config = dict(
    num_hidden_layers=9,
    hidden_size=512,
    num_attention_heads=6,
    num_key_value_heads=6,
    head_dim=64,
    intermediate_size=2048,
    vocab_size=11862,
    hidden_act='tanh_gelu',
    norm='layernorm',
    norm_place='pre',
    norm_eps=1e-06,
    positions='learned',
    qk_norm=False,
    attn_scale=0.125,
    bias='qkv',
    tie_word_embeddings=True,
    parallel_block=False,
    init='normal',
    init_std_qkv=0.0268,
    init_std_o=0.0,
    init_std_up=0.0268,
    init_std_down=0.0,
    optimizer='muon_variant',
    learning_rate=0.00843,
    lr_mult_o=0.71,
    lr_mult_up=0.997,
    lr_mult_down=2.0,
    beta1=0.95,
    lr_head=0.0083,
    max_grad_norm=2.0,
    warmup_steps=200,
    schedule='wsd',
    decay_fraction=0.498,
    decay_shape='linear',
    final_lr_fraction=0.0,
    batch_tokens=131072,
    max_seq_len=512,
    doc_mask=True,
    train_tokens=601600000,
    max_steps=4590,
    dataset='wikipedia_en',
)
MLP neurons of a small language model. Each row is named by its layer, matrix (down: output weights) and neuron, and shows model dimensions 373-500. Each number is 200 + 20 x the weight over its row's rms, rounded and kept within 0 to 999.
A block is one neuron, or neurons of one layer that tend to fire together. After each block is what it responds to, as a language model described it from the Wikipedia text at the highest values.

L6.down116,186,220,194,193,208,226,196,208,222,239,152,185,196,203,184,175,198,204,201,216,198,191,231,186,228,213,181,200,220,224,211,207,201,208,181,196,198,241,203,208,174,176,202,199,182,193,176,205,192,162,204,197,189,230,180,204,228,173,195,204,178,231,183,189,200,189,193,203,208,209,161,193,190,181,214,197,218,191,184,176,203,204,186,200,225,207,185,201,174,193,161,177,191,167,192,207,193,161,228,180,186,211,213,228,213,239,217,194,215,210,204,183,192,210,160,161,219,209,191,218,236,194,192,217,191,224,191,211
L6.down538,207,198,162,191,187,208,178,222,231,242,200,204,232,234,256,180,195,220,175,196,191,188,198,203,199,203,153,151,201,203,205,187,185,260,216,215,209,189,200,198,169,198,189,205,190,180,175,217,196,191,172,207,200,235,162,206,188,168,181,212,206,238,183,175,173,160,178,200,160,165,199,219,177,210,207,212,228,210,204,216,222,204,206,195,201,175,217,222,229,229,174,208,205,176,198,211,205,230,232,190,207,200,221,192,182,210,172,222,186,198,197,226,188,243,216,184,191,177,201,225,185,219,197,212,216,215,192,183
L6.down824,175,185,187,198,201,205,160,188,186,155,207,206,211,194,207,227,233,218,192,200,231,185,202,202,209,210,201,174,197,209,166,200,178,203,184,235,173,200,174,194,203,182,179,203,194,230,231,206,171,203,223,169,185,195,174,166,222,173,191,210,174,208,184,200,241,168,169,206,180,205,200,223,203,192,209,182,215,199,206,226,220,192,179,192,214,217,199,213,194,224,215,204,199,202,242,185,188,154,191,227,171,176,219,226,219,209,185,208,202,199,213,202,215,224,220,178,198,193,207,192,204,207,209,179,178,188,202,177
L6.down1016,229,165,170,208,217,189,182,233,202,177,204,213,215,198,123,208,214,173,194,200,203,216,209,208,201,187,202,183,220,198,197,176,206,217,194,181,207,215,175,210,179,177,182,173,197,170,222,211,219,217,220,194,215,201,212,172,198,183,219,199,228,235,202,190,198,212,207,188,191,184,205,180,172,213,228,187,223,207,161,183,213,185,202,241,155,208,223,185,182,184,197,189,209,199,191,219,199,223,188,200,176,210,223,163,201,180,184,159,204,188,189,185,208,160,213,231,158,242,210,213,228,233,207,204,244,197,202,202
L6.down1195,213,207,215,172,199,197,260,201,176,212,201,189,207,210,194,201,208,184,205,168,203,202,185,213,191,192,186,189,215,147,249,187,198,212,89,189,208,202,200,193,199,195,184,199,207,212,184,202,229,181,192,203,179,236,177,207,199,182,197,185,159,155,172,207,200,194,212,182,172,183,189,175,184,167,221,202,233,198,211,227,193,191,206,165,182,207,179,189,223,202,167,212,214,177,232,236,193,184,198,216,204,168,214,169,162,209,172,161,197,189,194,210,214,208,186,190,169,215,203,197,208,190,220,207,189,203,202,194
L6.down1449,235,201,198,201,189,201,195,160,225,220,167,233,211,201,180,187,218,161,206,182,236,189,184,207,209,218,210,225,172,199,177,197,205,217,216,186,225,165,174,198,160,193,191,203,192,178,210,190,210,205,191,192,181,218,237,190,199,181,206,181,202,203,171,217,204,182,225,221,181,204,200,220,192,189,208,222,166,213,191,180,194,166,198,190,177,218,192,184,208,158,215,226,216,198,156,187,204,220,215,216,181,203,228,190,222,215,205,212,211,203,184,210,241,247,211,194,186,195,222,246,213,201,196,163,227,220,227,224
L6.down1627,185,198,208,193,183,202,205,185,218,212,174,191,197,208,214,192,190,210,189,143,195,225,210,199,247,210,183,165,196,177,188,180,218,199,216,241,211,219,211,187,195,170,196,198,189,180,220,204,187,188,216,193,194,170,174,209,237,185,188,198,212,203,187,194,179,209,227,200,187,216,204,227,172,179,229,221,204,203,175,193,157,206,201,219,201,197,198,193,206,197,166,158,229,209,207,203,218,210,219,223,200,190,203,206,180,156,193,213,180,212,179,186,216,255,165,196,217,173,211,209,173,195,195,206,200,212,184,196
L6.down1686,200,190,189,213,173,223,191,184,233,203,201,205,178,185,192,212,229,212,207,191,211,160,222,199,211,201,200,209,216,171,178,182,210,212,246,209,241,188,210,220,204,194,204,156,215,204,218,219,173,228,204,205,219,182,179,220,221,171,194,213,188,172,203,202,190,172,209,213,237,172,224,183,204,188,189,199,207,201,217,182,171,210,199,185,183,197,182,219,184,220,180,180,170,193,215,168,247,210,214,191,201,197,207,233,203,212,205,207,168,182,204,169,236,232,196,192,181,176,189,201,163,233,192,204,223,208,192,179
Description: The infinitive "to" and modals such as would, may, could, not right before a bare verb, especially purpose clauses like "formed to protest" and "is to move".

L5.down50,220,203,174,209,208,171,226,214,215,194,200,206,224,167,181,219,198,210,188,217,217,187,180,163,185,195,189,201,208,157,198,217,162,191,189,224,186,233,209,205,184,196,191,207,160,215,187,215,157,215,172,169,191,202,212,199,201,191,194,245,193,192,207,195,243,181,197,198,191,194,202,203,181,182,201,135,202,194,238,213,170,224,177,207,186,181,215,194,254,252,184,175,186,205,172,227,185,241,195,181,201,200,168,196,203,211,196,192,213,193,199,189,222,225,192,184,226,210,191,206,204,228,191,186,197,219,155,169
L5.down145,236,193,211,193,199,181,194,190,208,183,196,179,214,194,192,220,164,242,218,195,227,216,218,187,205,198,210,184,233,190,165,195,208,180,173,219,177,199,190,226,195,198,185,190,232,183,216,205,223,198,214,182,216,222,209,191,210,219,200,184,206,161,198,211,184,206,205,227,197,209,172,203,190,188,198,202,172,161,217,186,210,193,234,177,205,210,191,228,177,194,182,167,184,188,187,223,211,203,214,196,216,186,197,251,210,198,210,215,179,193,197,187,190,229,194,201,208,180,212,201,210,139,189,233,204,195,196,193
L5.down528,223,184,202,142,211,188,214,237,207,173,216,160,213,203,187,203,194,216,193,195,201,199,207,175,167,208,199,180,169,208,207,185,223,194,212,228,246,183,189,229,187,222,219,214,234,216,181,217,221,189,162,180,216,163,171,194,210,183,211,202,151,230,204,188,194,212,192,240,231,182,178,210,190,179,210,201,231,219,203,210,213,198,195,212,249,197,172,200,235,234,229,207,206,216,208,206,160,216,191,200,217,169,198,270,228,216,214,224,167,252,234,187,187,231,197,178,208,202,230,168,184,205,208,191,199,217,207,213
L5.down671,219,206,167,213,225,217,194,227,194,250,206,176,212,201,201,197,203,192,214,191,219,173,201,179,198,225,161,173,219,185,186,210,232,202,171,203,182,177,199,174,140,227,185,211,209,217,170,236,212,213,172,186,216,183,173,195,210,180,216,187,197,202,190,219,183,203,198,199,190,204,172,214,205,194,212,177,228,150,227,221,181,195,217,171,211,217,190,203,204,171,189,200,212,226,231,197,227,214,213,199,196,180,206,190,182,181,178,246,157,171,181,245,215,216,204,242,217,208,238,203,178,191,208,166,213,202,217,220
L5.down752,225,211,195,195,197,188,237,253,181,205,207,200,248,159,204,181,193,221,206,220,162,197,209,173,199,203,181,205,197,171,196,191,190,229,217,206,214,185,199,209,193,193,194,240,214,208,188,188,186,160,177,207,182,184,195,175,197,184,194,175,137,189,208,189,193,191,208,205,212,255,211,233,203,202,212,221,203,218,174,208,190,172,201,171,190,177,193,210,212,240,197,209,200,190,184,212,189,172,172,190,202,212,212,217,196,178,204,246,223,205,234,193,179,232,182,215,219,216,180,245,216,206,171,172,210,198,185,237
L5.down804,223,198,183,180,209,210,218,252,185,212,191,205,204,180,220,228,169,190,233,185,197,154,182,220,201,199,188,222,186,213,242,201,185,189,197,192,171,197,195,170,210,198,205,183,210,218,177,205,155,230,181,177,209,208,199,203,222,212,238,221,215,200,217,162,210,211,159,157,175,195,175,185,174,171,218,204,185,179,166,193,190,222,206,211,159,212,164,186,204,204,216,200,204,178,171,231,197,174,212,250,170,214,185,198,208,178,193,180,223,189,218,176,176,225,186,183,186,175,220,222,195,187,208,213,197,198,190,227
L5.down1845,209,198,215,160,180,162,204,201,195,206,210,176,204,187,197,167,208,221,190,189,171,207,213,179,183,191,209,197,203,173,203,224,213,213,211,230,192,187,209,239,211,214,207,204,235,215,203,185,207,221,205,145,193,239,199,233,184,199,193,215,193,209,205,194,185,183,179,201,227,207,211,200,198,199,239,192,185,223,180,225,217,162,221,228,215,211,162,202,220,234,198,183,202,188,221,199,200,180,174,191,197,176,185,175,225,193,175,214,172,224,213,211,197,225,203,213,208,191,228,164,204,208,221,211,223,218,177,200
L5.down1917,213,234,190,188,187,215,209,213,178,191,206,187,202,180,189,172,226,235,204,196,158,204,197,180,198,222,174,157,220,211,226,211,212,207,173,194,230,184,193,196,196,206,192,206,237,239,167,214,209,195,202,211,190,160,194,179,209,206,197,201,190,244,204,176,214,191,209,212,237,187,192,209,187,202,225,174,200,206,196,202,208,199,217,191,214,221,201,216,208,228,207,210,206,211,203,176,164,217,182,203,181,206,198,236,231,196,200,244,189,214,189,198,220,217,215,178,215,217,206,193,191,183,206,183,178,183,225,224
Description: Prepositions like in, on, or until that end an event clause and introduce its date, e.g. retired in 1870, released on 11 December; also born/died day numbers.

L6.down12,201,221,189,190,191,177,228,210,221,207,206,187,224,201,197,175,217,196,206,194,176,186,176,201,203,239,193,178,182,189,194,214,199,193,199,221,251,194,201,173,185,215,177,218,193,182,144,166,200,191,184,177,217,197,191,184,196,162,220,153,221,184,180,175,206,220,175,201,183,199,178,169,213,194,235,205,201,165,197,207,197,190,200,185,210,221,215,209,189,172,184,185,199,216,188,199,221,208,216,187,198,210,200,198,192,171,211,202,179,211,181,208,204,190,216,240,199,212,220,208,162,202,214,171,239,187,201,217
L6.down411,185,188,197,207,172,193,194,191,159,222,245,200,225,216,178,176,189,182,219,178,180,196,180,222,207,238,224,205,163,206,161,212,201,195,175,244,195,182,184,208,187,167,181,237,195,208,186,229,223,207,218,199,189,170,188,195,194,175,238,221,187,154,227,214,200,163,211,193,208,194,209,209,235,228,195,182,180,201,196,196,194,158,212,222,200,231,200,202,208,186,185,263,235,164,189,185,264,194,207,193,168,185,230,219,188,191,221,155,218,224,199,201,212,222,186,232,222,248,201,204,187,212,200,167,204,217,237,182
L6.down668,165,199,206,189,195,220,188,228,190,224,215,216,210,177,190,167,193,204,195,207,189,203,222,210,206,178,188,170,180,207,201,226,218,188,154,195,237,209,210,167,189,207,175,192,201,198,161,186,212,233,189,194,218,178,191,191,208,183,234,191,204,191,217,205,213,214,193,198,194,167,151,243,166,206,186,170,203,181,210,216,193,177,210,205,201,220,229,213,210,173,196,205,226,202,202,223,193,207,171,175,191,213,247,209,196,160,214,242,179,184,205,234,187,226,215,213,204,189,219,167,199,173,212,182,205,186,215,205
L6.down846,209,212,222,209,186,183,185,220,195,209,214,173,204,215,191,186,231,159,231,198,178,194,219,198,199,166,191,169,225,226,174,187,195,206,207,195,207,205,197,202,217,210,172,210,200,236,231,237,202,262,203,214,189,196,210,180,201,194,229,216,165,210,251,208,183,248,228,129,214,229,190,219,181,181,184,189,199,191,218,192,195,176,218,226,183,196,179,174,240,209,197,182,188,200,216,202,184,172,219,223,217,205,215,227,224,180,201,194,175,208,203,196,198,225,195,198,199,173,213,198,206,214,189,179,215,177,199,203
L6.down1105,199,203,209,205,179,245,219,206,185,219,221,216,198,171,225,175,216,234,206,207,202,186,179,199,198,192,246,176,203,179,193,189,203,173,193,188,208,162,190,227,183,185,200,202,188,226,233,213,170,224,194,202,237,216,201,210,182,216,190,254,192,227,182,171,151,207,165,192,201,217,194,188,236,173,191,203,179,149,183,203,198,217,209,175,183,205,202,206,262,225,215,206,236,213,202,251,212,200,176,182,184,193,194,212,197,190,190,194,197,189,166,216,178,204,181,192,203,209,186,183,196,195,152,187,197,228,198,191
L6.down1501,204,232,190,164,211,195,205,198,183,197,189,219,205,219,192,171,198,207,184,186,206,206,193,214,170,200,194,157,211,169,206,209,192,194,174,204,190,215,196,179,203,190,185,212,218,193,165,215,210,216,200,195,163,171,231,165,193,210,167,204,186,216,216,220,214,173,215,199,207,172,172,207,203,188,206,194,174,187,217,187,210,228,244,198,208,220,168,224,190,175,171,209,184,236,166,185,208,174,196,227,192,245,172,233,177,212,201,222,173,236,190,166,228,199,197,192,207,189,199,179,177,181,188,190,210,176,182,237
L6.down1666,241,212,189,211,211,208,205,215,169,210,176,169,206,189,203,196,211,194,242,185,201,202,207,207,225,203,203,186,185,214,169,203,186,194,121,185,241,207,194,185,192,214,192,213,202,183,174,227,160,213,202,198,178,184,211,222,174,225,197,164,180,182,202,182,173,184,212,212,228,174,184,189,188,194,173,197,210,159,208,193,185,179,213,193,176,185,197,225,200,213,201,201,196,208,177,188,204,183,191,190,218,212,235,182,204,199,186,194,193,180,200,209,197,233,214,202,169,198,230,217,203,219,182,206,201,212,198,171
L6.down1865,224,197,236,227,200,178,220,220,205,206,184,171,178,163,214,189,190,185,191,186,197,216,229,222,206,242,202,212,198,202,175,169,209,230,197,196,197,186,211,172,156,209,177,201,217,210,192,174,193,185,224,191,213,207,209,179,178,175,213,177,207,187,197,210,216,215,209,189,205,206,190,228,209,212,172,211,219,204,174,180,186,241,196,216,189,202,222,179,187,163,236,172,187,167,170,221,183,196,211,190,193,195,230,225,193,185,196,211,233,220,210,224,181,203,189,190,221,170,184,175,191,184,202,212,198,218,250,157
Description: Fires on the token just before a year, like in, since, as of, or a table pipe starting a row (| 2005).

L5.down703,167,189,201,139,182,185,187,192,174,231,174,199,207,235,220,216,202,185,193,229,214,226,201,192,192,205,207,177,208,179,188,225,228,199,188,210,197,201,214,221,190,181,196,184,187,200,227,210,214,183,204,229,233,178,205,226,221,226,205,197,234,168,169,244,218,171,183,185,223,200,197,201,155,177,237,217,225,210,186,190,177,220,218,196,211,219,209,207,173,201,224,196,220,210,218,171,216,213,201,243,213,194,231,175,184,203,207,198,197,235,187,199,225,222,206,203,189,198,204,206,177,214,208,193,230,230,200,221
L5.down908,228,198,181,212,171,222,217,221,186,232,204,204,218,194,194,202,209,205,171,210,214,225,203,194,225,222,209,236,198,196,175,182,184,183,192,194,205,193,166,207,230,183,181,192,160,208,183,177,196,213,191,218,205,206,180,148,194,174,196,172,199,175,168,197,185,218,222,226,187,212,174,215,183,203,215,178,181,221,192,190,216,185,213,201,177,217,210,221,180,213,187,203,219,189,179,207,245,229,201,188,167,191,168,169,194,215,216,205,217,205,202,206,238,256,186,219,191,196,196,218,147,207,198,174,224,184,176,208
L5.down1004,218,197,182,175,177,160,185,169,190,241,200,201,216,196,174,185,203,193,182,214,235,212,192,204,190,177,196,237,187,181,246,202,147,181,207,201,210,179,195,174,226,211,189,202,214,199,200,213,197,195,190,208,203,220,194,178,195,168,224,204,174,202,192,189,196,172,234,222,222,234,190,197,203,181,213,165,216,220,202,164,200,191,172,176,187,217,185,198,193,225,197,200,189,145,240,199,172,217,162,228,218,167,203,185,207,195,210,158,222,218,233,199,222,232,202,173,205,211,207,214,182,190,204,186,161,211,180,195
L5.down1056,239,190,210,198,209,182,211,186,208,170,215,225,236,206,178,213,207,186,173,175,237,165,230,192,167,227,210,212,195,221,192,194,226,181,211,203,213,178,182,202,201,210,206,170,227,196,200,193,186,172,163,267,216,199,185,215,205,200,200,196,169,226,224,189,184,178,199,189,183,200,205,188,223,248,184,173,214,191,182,227,176,219,190,220,146,203,193,205,241,242,199,213,181,178,202,201,200,193,171,168,176,196,231,197,224,228,207,198,212,218,189,188,214,185,239,203,192,248,181,189,153,210,202,178,205,217,213,197
L5.down1347,221,205,210,189,171,221,218,206,176,201,214,155,213,208,183,192,181,212,193,204,221,195,195,224,224,201,225,244,202,185,223,214,196,213,224,223,207,167,181,210,189,198,165,223,212,183,194,210,174,208,205,224,222,215,181,182,221,159,196,171,203,203,190,240,197,201,192,216,190,230,170,229,211,180,205,153,196,211,196,198,184,209,193,187,190,222,229,217,202,198,199,162,224,198,178,216,223,180,227,174,207,175,185,205,189,215,243,197,208,215,220,207,198,200,200,209,206,195,209,191,193,180,223,200,255,234,211,186
L5.down1498,209,172,161,193,174,180,180,239,220,194,131,205,214,174,203,216,190,203,185,179,220,211,214,198,184,197,179,188,220,166,214,186,190,206,265,210,183,190,179,194,240,224,183,235,211,199,194,184,204,211,200,207,222,234,186,173,222,151,218,207,174,192,158,208,198,188,234,185,206,207,189,203,220,158,221,185,240,200,203,204,209,150,212,169,173,230,229,227,187,199,182,216,185,218,168,200,211,197,202,192,180,190,204,199,206,211,203,204,227,220,215,208,209,256,207,216,232,211,196,213,211,183,194,222,223,214,200,181
L5.down1828,202,171,196,187,187,212,213,224,207,182,202,220,204,199,177,183,168,212,188,210,208,188,165,172,202,221,233,166,225,192,226,180,189,184,207,194,210,183,218,190,200,241,180,195,190,237,202,217,235,200,223,240,238,247,202,187,217,179,231,179,193,163,200,209,212,172,210,180,211,187,211,238,183,185,190,201,234,248,194,239,205,185,224,202,201,219,199,178,200,192,172,189,185,211,167,248,226,210,196,175,218,223,179,168,198,212,214,194,192,212,179,188,217,217,234,209,180,156,207,200,218,207,186,206,211,189,185,186
L5.down1831,179,184,207,162,205,217,195,202,184,218,192,150,203,189,180,219,190,212,187,166,185,209,211,203,210,181,154,176,177,196,216,213,215,207,198,220,216,194,203,179,190,195,205,204,188,197,180,235,214,200,177,211,199,192,168,197,194,223,228,177,214,201,215,214,181,201,223,220,227,193,162,233,190,141,209,253,181,191,193,195,204,238,209,202,200,149,197,218,227,228,199,207,175,202,174,207,192,208,186,225,205,209,194,190,179,219,190,179,197,208,200,202,204,227,175,166,224,191,196,195,201,217,170,226,210,213,236,224
Description: Words that come right before a bare verb, mostly infinitival to (had to, forced to, wish to), plus modals like can, would, cannot, not.

L5.down553,204,185,199,180,185,196,213,194,197,192,179,229,191,184,193,193,201,182,221,211,171,183,170,204,188,224,198,179,208,200,185,175,212,211,145,205,198,195,197,210,193,200,219,202,189,190,203,215,204,197,186,194,200,214,169,196,216,201,218,188,210,235,177,236,232,190,192,211,205,191,174,223,190,201,224,186,233,178,199,234,181,198,165,242,184,199,185,177,190,188,188,179,190,224,209,197,178,200,196,190,187,215,221,165,158,187,232,227,235,218,208,246,265,199,207,201,229,226,186,222,173,174,191,203,204,218,211,205
L5.down576,198,207,189,179,209,204,178,185,195,191,229,199,204,212,189,183,193,194,195,219,219,216,158,215,215,179,267,237,191,201,213,182,204,194,211,191,196,169,182,206,199,188,194,183,160,189,150,176,181,213,166,217,185,199,211,189,194,215,186,205,181,164,217,187,184,202,180,186,139,166,188,212,210,210,192,201,203,219,191,210,144,217,194,199,205,188,201,188,198,215,221,180,194,172,217,215,200,222,215,226,207,191,226,182,188,215,197,200,199,186,191,165,178,215,177,190,220,189,205,211,208,205,193,162,221,216,195,207
L5.down682,215,215,180,202,199,216,200,196,179,171,183,212,221,194,196,193,179,207,185,185,204,201,213,235,194,211,203,201,184,192,236,208,210,182,172,207,160,213,192,188,231,214,185,225,192,199,184,207,204,176,198,198,216,185,163,195,193,211,194,203,174,219,188,196,200,217,177,169,195,151,164,193,178,213,202,227,203,196,186,195,165,197,193,164,191,201,192,176,170,169,188,179,186,217,181,204,173,163,197,198,239,205,195,178,165,193,174,213,206,220,189,245,200,246,180,169,186,201,249,215,220,171,212,209,223,203,210,202
L5.down1356,230,178,199,189,178,211,222,201,211,140,213,219,233,222,182,169,253,177,194,196,160,197,194,219,197,193,182,192,192,228,193,201,227,196,177,210,223,171,202,228,167,204,228,208,200,152,183,199,212,185,216,248,189,221,186,193,150,210,195,187,204,214,161,256,197,214,194,181,195,187,186,213,159,202,176,246,215,185,203,233,184,228,188,216,175,206,196,172,190,198,215,209,218,206,239,193,190,197,207,188,188,218,165,192,207,206,156,209,221,166,198,214,204,197,210,217,209,217,216,207,196,169,163,217,202,184,197,227
L5.down1582,205,189,187,189,228,168,200,218,223,201,149,156,186,179,162,224,168,213,218,184,243,174,207,185,239,192,235,194,208,192,176,198,187,161,182,174,196,213,222,190,184,228,191,227,212,203,187,220,179,190,229,200,184,183,194,201,180,201,175,214,221,204,199,196,215,190,203,158,170,167,173,193,183,193,259,212,190,159,195,204,199,211,198,169,186,173,205,195,180,244,216,178,201,180,181,208,216,185,193,203,191,196,204,214,170,185,216,231,203,191,216,200,190,191,213,202,236,208,199,221,185,212,215,229,220,183,204,218
L5.down1708,184,197,209,184,202,192,196,200,213,173,179,175,224,178,184,241,240,232,226,211,210,196,165,192,225,197,191,192,252,209,181,189,187,221,198,204,205,217,201,212,235,204,255,208,230,212,203,205,215,241,207,174,185,229,185,229,220,228,219,224,209,206,213,172,188,162,200,179,201,182,181,238,189,168,210,214,204,218,193,214,206,195,208,232,166,212,191,181,215,251,233,210,195,227,217,202,179,191,199,167,225,198,184,204,217,218,169,174,202,197,232,186,198,249,190,250,199,214,190,218,217,216,198,194,242,235,197,189
L5.down1846,216,205,195,184,184,192,199,222,201,190,191,209,171,217,207,168,192,204,219,235,201,225,203,164,224,193,190,193,193,246,175,205,193,201,203,212,192,192,192,163,200,197,206,181,198,220,190,226,179,174,174,204,194,184,196,204,199,224,160,221,219,188,171,152,198,209,178,142,178,185,171,191,175,191,220,193,218,219,181,208,214,210,184,160,155,208,202,216,182,197,194,182,174,235,218,177,195,171,203,186,173,217,170,160,208,206,209,193,201,177,193,196,246,237,196,189,199,229,215,218,175,227,201,179,206,192,238,211
L5.down2010,219,206,226,201,184,206,219,201,203,176,164,203,202,188,187,202,181,199,178,203,203,226,210,207,251,207,217,189,210,208,202,192,192,211,200,193,223,171,207,199,148,243,239,204,219,233,175,190,186,205,204,206,187,185,199,166,167,217,183,180,221,177,217,215,167,194,217,170,170,182,156,174,165,213,192,207,207,202,194,198,205,196,182,218,165,188,210,179,185,188,203,187,168,206,207,197,202,193,218,204,157,202,201,198,210,211,208,202,174,213,169,192,219,218,188,204,189,209,223,213,192,185,192,172,179,205,203,187
Description: Periods ending declarative sentences in encyclopedic prose, often after places or nouns, alone or merged with word-ends like "s.", "a.", ").".

L6.down22,191,228,220,208,232,250,214,197,195,193,184,194,206,214,156,188,197,204,176,196,189,163,193,185,204,197,217,179,178,200,183,212,214,199,169,192,207,223,194,223,202,219,194,217,183,207,208,172,195,189,207,195,225,202,213,189,188,242,212,219,197,221,168,160,223,213,178,170,199,172,181,206,193,184,181,224,244,205,240,206,185,177,229,206,194,222,187,180,187,231,236,207,196,206,233,186,210,196,165,203,234,221,215,220,165,200,205,182,200,163,214,216,166,232,183,195,210,178,211,202,164,208,213,203,225,194,195,172
L6.down580,180,195,216,211,232,194,213,202,201,196,190,238,212,212,213,215,165,190,200,212,220,215,210,167,220,209,216,212,182,195,225,189,228,212,155,171,205,198,184,199,202,199,194,219,193,213,216,181,206,207,198,174,206,206,193,184,187,219,199,193,194,220,225,187,184,218,196,178,207,184,198,155,164,228,146,197,203,209,181,191,196,206,208,182,198,252,229,212,182,190,167,194,168,190,193,194,241,205,202,209,205,209,223,171,188,202,207,193,211,233,208,168,195,176,210,170,203,180,199,220,200,184,212,188,173,205,206,178
L6.down631,218,185,209,179,206,212,184,143,193,175,184,235,194,165,227,173,189,194,194,200,143,204,242,210,195,218,176,180,225,231,193,185,181,208,174,176,209,228,171,256,192,204,210,211,181,194,183,217,226,196,201,189,188,210,191,212,168,199,205,181,199,209,210,222,192,202,198,193,248,210,184,218,217,173,204,211,169,195,222,182,232,212,240,204,163,192,209,193,202,165,194,197,209,201,253,206,195,196,181,188,171,195,202,209,202,185,206,232,213,225,214,186,208,156,201,186,195,236,185,190,210,201,205,231,128,219,212,190
L6.down1072,224,245,177,198,223,177,205,193,186,212,229,208,174,190,205,182,220,263,225,178,230,192,221,214,182,205,199,214,208,214,209,187,177,201,226,188,200,206,208,183,200,229,245,190,190,182,172,212,192,191,179,209,178,192,199,196,206,196,190,185,227,242,224,190,232,206,204,196,203,213,215,189,198,213,184,240,161,185,221,220,217,221,199,165,190,211,221,208,201,214,178,188,189,208,216,203,223,200,225,225,169,214,220,169,190,184,216,256,213,219,193,181,200,179,215,184,190,232,169,229,195,171,205,188,189,214,219,180
L6.down1397,204,216,157,194,176,199,218,219,205,172,218,161,191,158,186,205,183,223,200,228,212,225,194,231,188,191,198,189,213,228,190,229,193,193,113,250,186,171,178,212,212,202,176,206,163,206,208,214,223,194,168,204,219,180,178,230,205,205,200,189,195,218,201,212,234,211,208,200,221,221,216,191,186,147,189,218,195,192,199,190,191,219,224,170,160,227,192,201,154,242,205,246,161,197,175,213,161,166,196,204,200,186,192,167,207,215,206,185,217,229,193,233,194,192,193,176,194,194,181,223,166,210,175,183,187,211,193,231
L6.down1448,205,201,210,189,193,192,207,183,204,221,203,210,223,221,223,170,236,200,188,174,214,235,213,201,200,193,219,204,223,206,197,210,219,217,186,196,187,190,201,183,202,212,177,210,218,214,194,176,198,222,178,222,216,182,225,196,196,158,184,170,217,222,236,189,215,171,201,224,222,225,192,183,207,193,195,189,170,217,217,167,206,190,215,215,221,193,186,195,193,180,186,207,151,196,202,195,186,243,223,216,184,197,227,206,196,184,187,218,212,208,179,211,179,253,188,177,243,206,203,188,194,224,183,226,234,188,232,220
L6.down1506,229,203,230,157,193,178,225,210,192,179,178,224,248,219,206,160,191,212,168,198,254,174,195,176,206,218,181,203,214,191,186,209,171,175,194,185,212,208,179,227,186,209,183,204,184,150,157,190,184,199,201,200,212,203,168,189,175,217,218,188,205,221,208,213,188,207,206,170,213,204,201,226,195,202,187,189,194,205,216,209,207,196,174,189,204,177,178,166,196,141,203,213,167,173,193,200,188,201,193,211,231,213,231,190,187,164,180,198,198,215,199,208,226,207,153,191,181,194,231,217,228,191,202,197,174,184,223,159
L6.down1616,208,204,195,185,211,197,246,179,203,199,169,225,232,196,199,183,216,193,188,192,197,210,200,217,192,188,179,193,218,231,210,216,165,213,158,208,202,203,216,228,212,206,214,174,207,230,189,192,201,219,213,221,213,185,175,168,185,210,186,223,205,219,235,192,205,209,184,176,193,168,199,179,195,208,223,230,223,200,172,216,172,187,190,222,207,194,212,173,216,200,190,208,178,243,193,189,187,190,226,180,197,182,209,195,195,204,201,215,163,202,193,194,189,187,199,217,214,166,205,194,174,210,202,187,206,194,219,208
Description: Periods, often fused with the word's last piece, ending an expository sentence before a new sentence or paragraph, e.g. "199'6.'", "complet'ion.'"; sometimes colons.

L3.down1646,192,223,209,225,205,192,159,211,212,175,182,212,208,205,208,219,222,190,201,229,202,180,210,218,219,220,179,229,190,205,203,213,200,205,242,226,204,193,179,209,203,223,181,182,201,194,187,237,189,210,225,194,218,212,199,225,214,211,212,209,192,197,228,228,199,166,144,222,222,206,206,185,197,202,179,176,176,222,227,181,148,194,208,227,199,214,172,195,199,187,203,189,200,209,197,211,221,228,168,155,203,206,201,181,184,186,197,195,240,195,171,194,175,216,172,194,186,204,202,223,164,197,181,161,193,228,197,205
Description: The word "to", as an infinitive marker or a preposition, and the token just after a "to", as in to form, open to the public, grown to 12,600.

L3.down48,195,212,185,218,229,188,239,194,207,149,225,204,210,185,211,204,206,191,187,221,218,175,223,176,226,200,198,183,191,220,206,182,182,204,188,218,230,203,190,171,194,216,198,204,185,211,187,200,209,176,195,198,186,199,212,216,184,224,189,193,203,201,173,246,187,202,196,191,208,201,185,201,179,168,203,222,174,218,196,200,212,212,211,211,194,209,199,169,208,185,195,172,223,205,201,197,196,179,248,187,191,203,169,191,194,223,222,207,201,181,185,235,226,263,188,162,197,233,189,214,206,201,221,190,169,224,216,195
Description: Tokens closing a clause or sentence, such as periods, closing quotes, and a comma-following and/but/while that starts a new clause, e.g. householder with no husband present, and.

L3.down607,183,189,239,202,188,168,211,166,208,167,194,188,187,209,197,212,197,178,203,179,164,203,136,209,193,186,185,238,203,157,207,228,168,205,177,194,207,215,160,186,199,204,192,166,201,180,194,216,190,198,185,206,184,210,221,233,232,193,209,195,239,205,180,214,190,216,223,186,227,169,226,205,174,225,216,204,182,204,168,212,185,169,155,195,187,189,212,220,216,197,168,148,205,195,155,216,194,210,234,177,164,219,201,192,214,189,203,193,212,193,203,183,191,180,208,213,199,209,217,191,190,192,222,222,215,199,209,198
Description: The preposition in/In opening a time phrase, usually sentence-initial or after "and"/"which" in biographies and histories (In 1991, in 1924, In the mid-1970s); also word-initial In/On pieces in titles (Influence, Onion).